config = dict(
    n_head=4,
    norm_place='pre',
    init_std_down=0.00507,
    optimizer='adam_variant',
    weight_decay=0.12,
    grad_clip=0.5,
    final_lr_fraction=0.1,
    batch_tokens=[16384, 32768, 65536],
    steps=9568,
    dataset='wikipedia_en',
)
MLP neurons of a small language model. Each row is named by its layer, matrix (up: input weights; down: output weights) and neuron, and shows model dimensions 48-111. Each number is 50 + 10 x the weight over its row's rms, rounded and kept within 0 to 99.
After each neuron's rows, "fires before" lists the tokens most often just after its 100 highest values on Wikipedia text that the model never trained on; "fires on" lists the tokens most often at its 100 highest values on Wikipedia text that the model never trained on.

L2.up136:50 47 42 61 47 55 63 49 51 51 50 57 49 71 47 41 59 47 57 50 63 51 48 66 26 52 63 46 53 53 57 58 51 67 47 55 45 68 58 60 68 56 29 60 56 57 50 54 50 46 59 52 34 53 57 56 78 38 48 37 57 47 42 57
L2.down136:42 49 51 55 56 49 58 78 32 59 43 54 43 38 58 44 54 48 30 62 53 59 47 56 47 56 56 39 46 55 53 60 37 59 57 45 32 49 66 54 48 57 43 40 65 37 50 51 54 54 53 50 52 27 48 55 56 60 48 32 59 51 26 52
fires before: ")", " U", " (", "^{", " age", "00"
fires on: ":", " mi", " the", " km", "=", " ft"

L2.up389:29 45 43 42 64 42 66 44 50 47 52 41 39 48 56 65 43 43 54 32 63 71 57 52 43 45 55 62 57 49 64 55 47 47 57 47 59 70 39 37 57 60 26 60 50 72 41 51 40 46 53 45 48 51 74 57 51 52 57 49 53 47 39 47
L2.down389:58 63 53 38 54 31 74 55 70 50 46 40 51 41 35 67 54 47 59 58 38 38 59 39 73 44 47 60 33 46 30 46 46 39 56 64 32 55 45 45 51 51 58 32 56 49 51 47 44 56 43 53 54 54 42 38 43 38 53 53 34 55 53 55
fires before: " |", "9", "5", "0", "1", "4"
fires on: "7", "8", " 199", " 195", "6", "9"

L5.up384:33 56 49 49 49 38 55 56 36 48 59 60 47 60 41 56 56 60 72 46 52 45 53 59 48 54 56 47 41 28 62 36 50 70 55 61 50 52 48 64 43 46 57 40 56 61 56 32 25 45 58 33 47 41 37 56 58 53 40 67 77 73 52 44
L5.down384:46 46 52 45 49 46 52 39 44 60 63 62 42 44 58 44 29 33 60 51 41 63 52 49 59 43 41 66 42 52 57 48 33 43 55 39 60 53 74 58 51 53 71 78 53 33 32 47 59 49 66 30 43 44 54 47 50 53 57 45 62 58 38 56
fires before: "\n", "H", "D", " C"
fires on: "==", "\n", " ==", "==C", "==P"

L2.up60:48 68 56 55 58 55 77 42 43 50 47 50 45 43 49 36 62 67 58 55 58 57 36 54 42 52 55 63 59 55 75 50 45 43 46 39 71 65 45 48 42 67 60 40 53 67 52 40 57 46 39 66 45 47 59 49 35 50 43 62 47 20 64 56
L2.down60:53 51 43 45 46 50 65 27 54 63 56 40 41 51 55 55 46 43 56 63 58 47 00 19 40 61 42 47 41 42 56 43 70 43 42 53 44 51 56 57 38 40 50 54 60 47 44 43 61 46 38 38 49 63 39 58 36 50 52 38 46 62 42 57
fires before: "\n"
fires on: " ===", "===", "====", "=="

L7.up337:29 69 39 57 36 53 68 54 26 50 43 40 39 56 50 52 39 59 43 44 58 41 58 61 42 55 50 49 49 58 64 43 48 60 63 36 31 61 45 65 49 60 39 41 48 65 62 60 35 44 42 46 59 38 69 54 48 52 64 44 71 40 51 47
L7.down337:60 45 64 56 70 45 65 45 37 46 45 46 61 53 29 47 48 52 48 66 31 52 52 00 60 52 59 50 59 56 50 42 53 42 46 50 62 55 54 59 57 69 61 44 39 49 40 53 43 61 39 48 39 63 58 51 46 50 41 54 53 62 67 44
fires before: "\n", " The", " In"
fires on: ".", "\n", "\"", ").", "3.", ")"

L5.up133:41 52 60 65 42 42 72 54 32 64 62 51 35 53 56 53 43 43 30 55 67 45 33 59 50 61 50 60 63 56 71 53 40 53 51 47 45 39 46 55 41 40 49 54 44 54 58 63 50 47 63 59 59 42 46 52 61 52 57 61 62 51 60 57
L5.down133:65 50 48 57 57 28 48 36 61 52 54 40 35 47 56 48 40 46 39 63 38 45 58 59 55 37 58 53 42 52 46 48 51 68 43 57 37 51 47 47 53 50 55 60 51 43 42 44 60 49 53 51 41 68 48 42 33 43 45 55 31 44 38 40
fires before: "\n", " 0", " 3", " 1", " 5", " 7"
fires on: " |", ";"

L9.up304:36 56 45 53 62 33 56 42 32 43 52 47 40 55 39 53 48 54 62 46 60 57 62 60 50 36 52 61 44 38 64 57 48 55 37 38 57 52 49 42 40 45 56 63 59 37 61 58 45 50 46 53 46 26 58 46 69 69 40 42 41 58 61 61
L9.down304:55 53 61 31 28 37 66 48 49 72 65 61 43 47 60 48 56 39 53 47 37 58 59 29 41 56 42 38 37 73 51 51 47 43 43 44 43 45 68 30 47 49 42 51 43 53 50 69 57 47 63 50 34 52 66 49 32 48 55 58 46 51 54 61
fires before: " |", "3", "j", "in"
fires on: "5", "en", "l", "2", "6", "4"

L4.up243:50 70 39 60 61 38 70 50 70 37 58 65 47 48 63 25 51 55 51 44 63 43 51 57 35 44 43 51 62 50 55 57 56 33 53 49 55 49 46 50 51 40 43 46 28 60 31 47 63 58 46 55 51 52 43 39 53 42 46 58 53 39 59 41
L4.down243:60 43 50 37 48 52 37 41 64 47 51 51 56 51 66 49 46 52 53 39 48 54 57 49 72 44 50 35 49 63 45 38 52 41 59 48 48 38 62 55 60 43 41 51 32 58 56 48 45 61 48 38 75 67 48 57 66 40 47 33 42 51 43 41
fires before: "\n", " as", "ed", "s", "anc", "=="
fires on: " ==", " known", " appear", " start", " add"

L9.up635:44 60 44 64 57 50 58 35 46 29 52 47 38 57 40 56 48 57 45 36 63 44 54 65 26 48 61 37 59 42 51 54 43 48 29 52 41 48 48 52 65 49 54 37 72 47 42 63 31 42 61 42 53 53 50 59 57 50 38 52 61 64 56 34
L9.down635:42 44 40 49 36 58 48 51 74 40 60 41 72 55 56 51 44 67 51 52 48 47 62 55 51 51 46 48 56 37 46 43 49 46 56 57 45 50 37 55 50 49 49 52 39 43 48 43 58 44 56 54 49 36 39 31 49 44 54 40 58 47 57 54
fires before: ")", " (", "C", " U", "one"
fires on: ":", " mi", "}", "T", "z", "ummer"

L2.up61:45 52 54 55 49 43 69 42 41 41 37 40 36 53 44 41 43 49 52 49 74 48 41 57 53 43 36 60 39 55 62 59 43 46 56 35 73 61 58 57 58 52 24 59 36 43 60 46 39 42 41 51 46 57 62 43 46 56 33 41 67 38 51 57
L2.down61:54 54 57 47 39 41 62 54 58 44 54 58 57 59 54 54 63 29 67 60 35 50 68 42 41 74 36 40 51 65 35 46 52 34 71 52 59 45 45 40 68 62 68 33 58 46 58 38 37 56 54 50 56 79 63 46 41 53 57 63 44 59 50 37
fires before: " |", "6", "8", "7"
fires on: "8", "7", "6", "9", "2", "5"

L5.up212:59 46 47 57 74 53 62 53 61 33 49 67 48 52 40 54 38 47 46 48 63 52 38 59 38 56 68 47 57 30 52 50 41 49 64 54 36 53 68 48 71 58 46 47 68 47 29 62 45 44 51 38 46 49 56 61 76 57 36 46 43 56 55 41
L5.down212:43 45 47 52 43 51 48 35 56 44 68 61 48 55 45 65 37 62 45 56 56 52 48 51 52 37 67 39 52 53 46 65 45 52 42 44 32 50 44 55 52 59 48 41 39 38 40 58 57 55 49 41 55 32 59 38 54 52 45 55 70 47 42 59
fires before: ")", "q", "T", "00", " U"
fires on: "}", ":", "T", " s", "S", ".2"

L9.up218:39 69 42 60 40 51 57 45 31 44 27 42 53 44 62 49 32 66 53 31 49 47 53 60 56 53 49 57 47 51 77 50 49 35 44 36 38 80 51 58 47 53 51 55 47 55 65 57 47 67 54 59 52 30 36 52 53 43 56 58 59 69 56 35
L9.down218:65 41 55 43 53 46 42 53 49 45 37 57 61 47 54 26 50 49 55 62 50 46 63 55 61 45 54 64 59 56 37 43 44 51 58 46 54 42 41 47 68 75 58 71 64 60 51 44 32 38 50 65 42 63 42 59 60 47 41 62 25 49 50 48
fires before: " |", "\n", "E"
fires on: " |", ")", ";", " w", "°W", "|"

L4.up617:41 39 55 61 45 66 59 52 43 63 47 58 44 67 58 46 62 54 39 34 52 60 62 62 22 58 67 47 56 50 58 74 49 51 50 45 40 74 60 62 79 43 34 56 53 39 51 50 43 40 72 55 53 43 59 58 67 48 57 47 66 47 52 40
L4.down617:42 43 63 58 23 56 43 55 57 55 51 46 48 51 36 53 52 62 36 52 42 49 48 53 44 55 41 54 42 55 49 61 40 59 56 51 35 64 58 58 54 42 54 42 38 58 54 59 40 52 41 36 60 41 52 39 49 60 47 37 61 47 54 38
fires before: " (", ")", "T", " ", ":"
fires on: "S", " mi", " Time", "}", "/", "ity"

L9.up121:49 72 35 52 36 39 53 52 39 47 34 46 38 50 64 46 35 53 55 51 83 65 40 63 39 39 36 52 38 55 71 41 49 58 61 36 43 52 41 44 40 58 47 43 32 56 50 44 55 51 66 61 52 47 44 55 55 55 53 49 67 40 53 66
L9.down121:52 55 51 43 46 57 50 59 57 70 47 36 52 61 33 46 44 47 57 61 62 54 47 53 53 46 61 36 41 64 57 51 44 56 57 43 45 30 60 59 72 65 60 58 53 45 59 54 52 35 57 50 56 43 47 46 33 54 39 60 52 51 55 60
fires before: "\n", " ", " Total", " S", " |"
fires on: " |"

L4.up172:35 72 47 55 48 53 72 43 36 53 48 47 50 50 44 55 53 60 59 59 77 48 46 55 52 42 54 54 46 52 78 46 53 68 47 52 61 64 51 59 41 52 82 37 36 57 55 45 46 40 43 55 49 46 47 33 49 52 44 57 68 39 58 49
L4.down172:57 52 42 56 52 56 64 34 48 38 60 47 62 57 40 34 49 45 52 59 49 43 40 10 63 41 45 38 64 49 57 68 53 52 41 62 31 55 47 43 61 69 56 68 61 63 25 49 60 65 53 36 39 56 49 52 50 47 57 46 56 67 61 53
fires before: "\n", " The", " C", "D", "H"
fires on: "==", " =="

L4.up264:28 69 46 61 53 40 75 47 58 43 49 54 50 44 64 44 63 56 61 50 53 33 46 56 25 54 36 63 60 48 51 52 45 36 49 50 55 57 52 48 58 58 52 58 39 74 28 49 63 44 40 47 51 44 51 31 48 48 43 51 57 41 66 47
L4.down264:55 43 35 48 52 52 47 39 64 33 67 43 54 47 51 58 59 49 55 38 45 55 51 48 54 61 52 29 55 62 41 43 65 53 67 50 54 42 62 47 59 44 40 70 27 61 46 40 56 54 61 41 64 62 47 65 45 51 49 38 47 52 56 47
fires before: "\n", "D", "==", "T"
fires on: "==", " ==", " ==="

L7.up351:26 47 40 56 48 41 53 47 38 52 47 56 43 58 32 53 49 70 52 46 63 51 51 60 45 67 53 46 44 35 57 40 48 67 56 55 45 77 55 62 46 62 52 46 48 52 66 51 43 52 70 30 58 42 45 41 51 56 55 47 61 52 60 50
L7.down351:60 47 42 31 51 57 63 54 52 59 56 63 53 52 48 52 44 52 59 54 43 40 49 28 57 43 63 42 55 40 32 28 55 39 45 37 40 53 52 61 49 52 73 63 36 39 42 44 66 56 43 67 37 63 62 67 50 46 61 73 43 64 53 53
fires before: "\n"
fires on: " =", " ===", " ==", "\n", ".", "er."

L5.up598:32 48 58 62 43 46 67 41 31 47 48 50 41 50 56 42 38 51 48 38 61 51 42 62 40 48 43 54 58 62 73 61 49 71 41 54 36 54 59 48 40 48 44 45 48 42 49 40 51 42 69 62 28 35 44 47 61 44 54 56 62 43 50 45
L5.down598:64 34 50 40 47 46 72 52 60 49 64 73 57 56 42 54 63 29 41 68 46 47 42 54 62 51 47 75 47 46 43 36 53 36 49 50 44 47 41 46 71 66 41 55 58 48 50 52 46 47 39 43 45 46 36 56 40 40 36 52 38 56 37 53
fires before: "\n", " 0", " ", " 4", " +", " 6"
fires on: " |", ";"

L4.up549:45 68 49 58 65 66 59 60 27 39 42 52 43 55 48 38 65 48 51 57 48 70 53 59 42 46 59 45 59 54 58 53 47 61 41 35 37 40 61 56 70 43 46 44 43 54 47 65 40 35 64 51 55 48 55 53 62 39 49 57 35 35 41 51
L4.down549:20 45 44 36 38 44 64 43 46 51 71 46 39 53 31 56 49 63 52 45 44 58 46 53 59 33 51 51 49 51 46 68 42 69 40 40 55 64 49 63 42 63 53 45 47 43 50 39 53 47 54 41 31 50 52 60 59 50 56 51 68 59 66 70
fires before: ":", " (", ")", "^{", "m", " the"
fires on: " in", " km", "ity", " mi", "k", " m"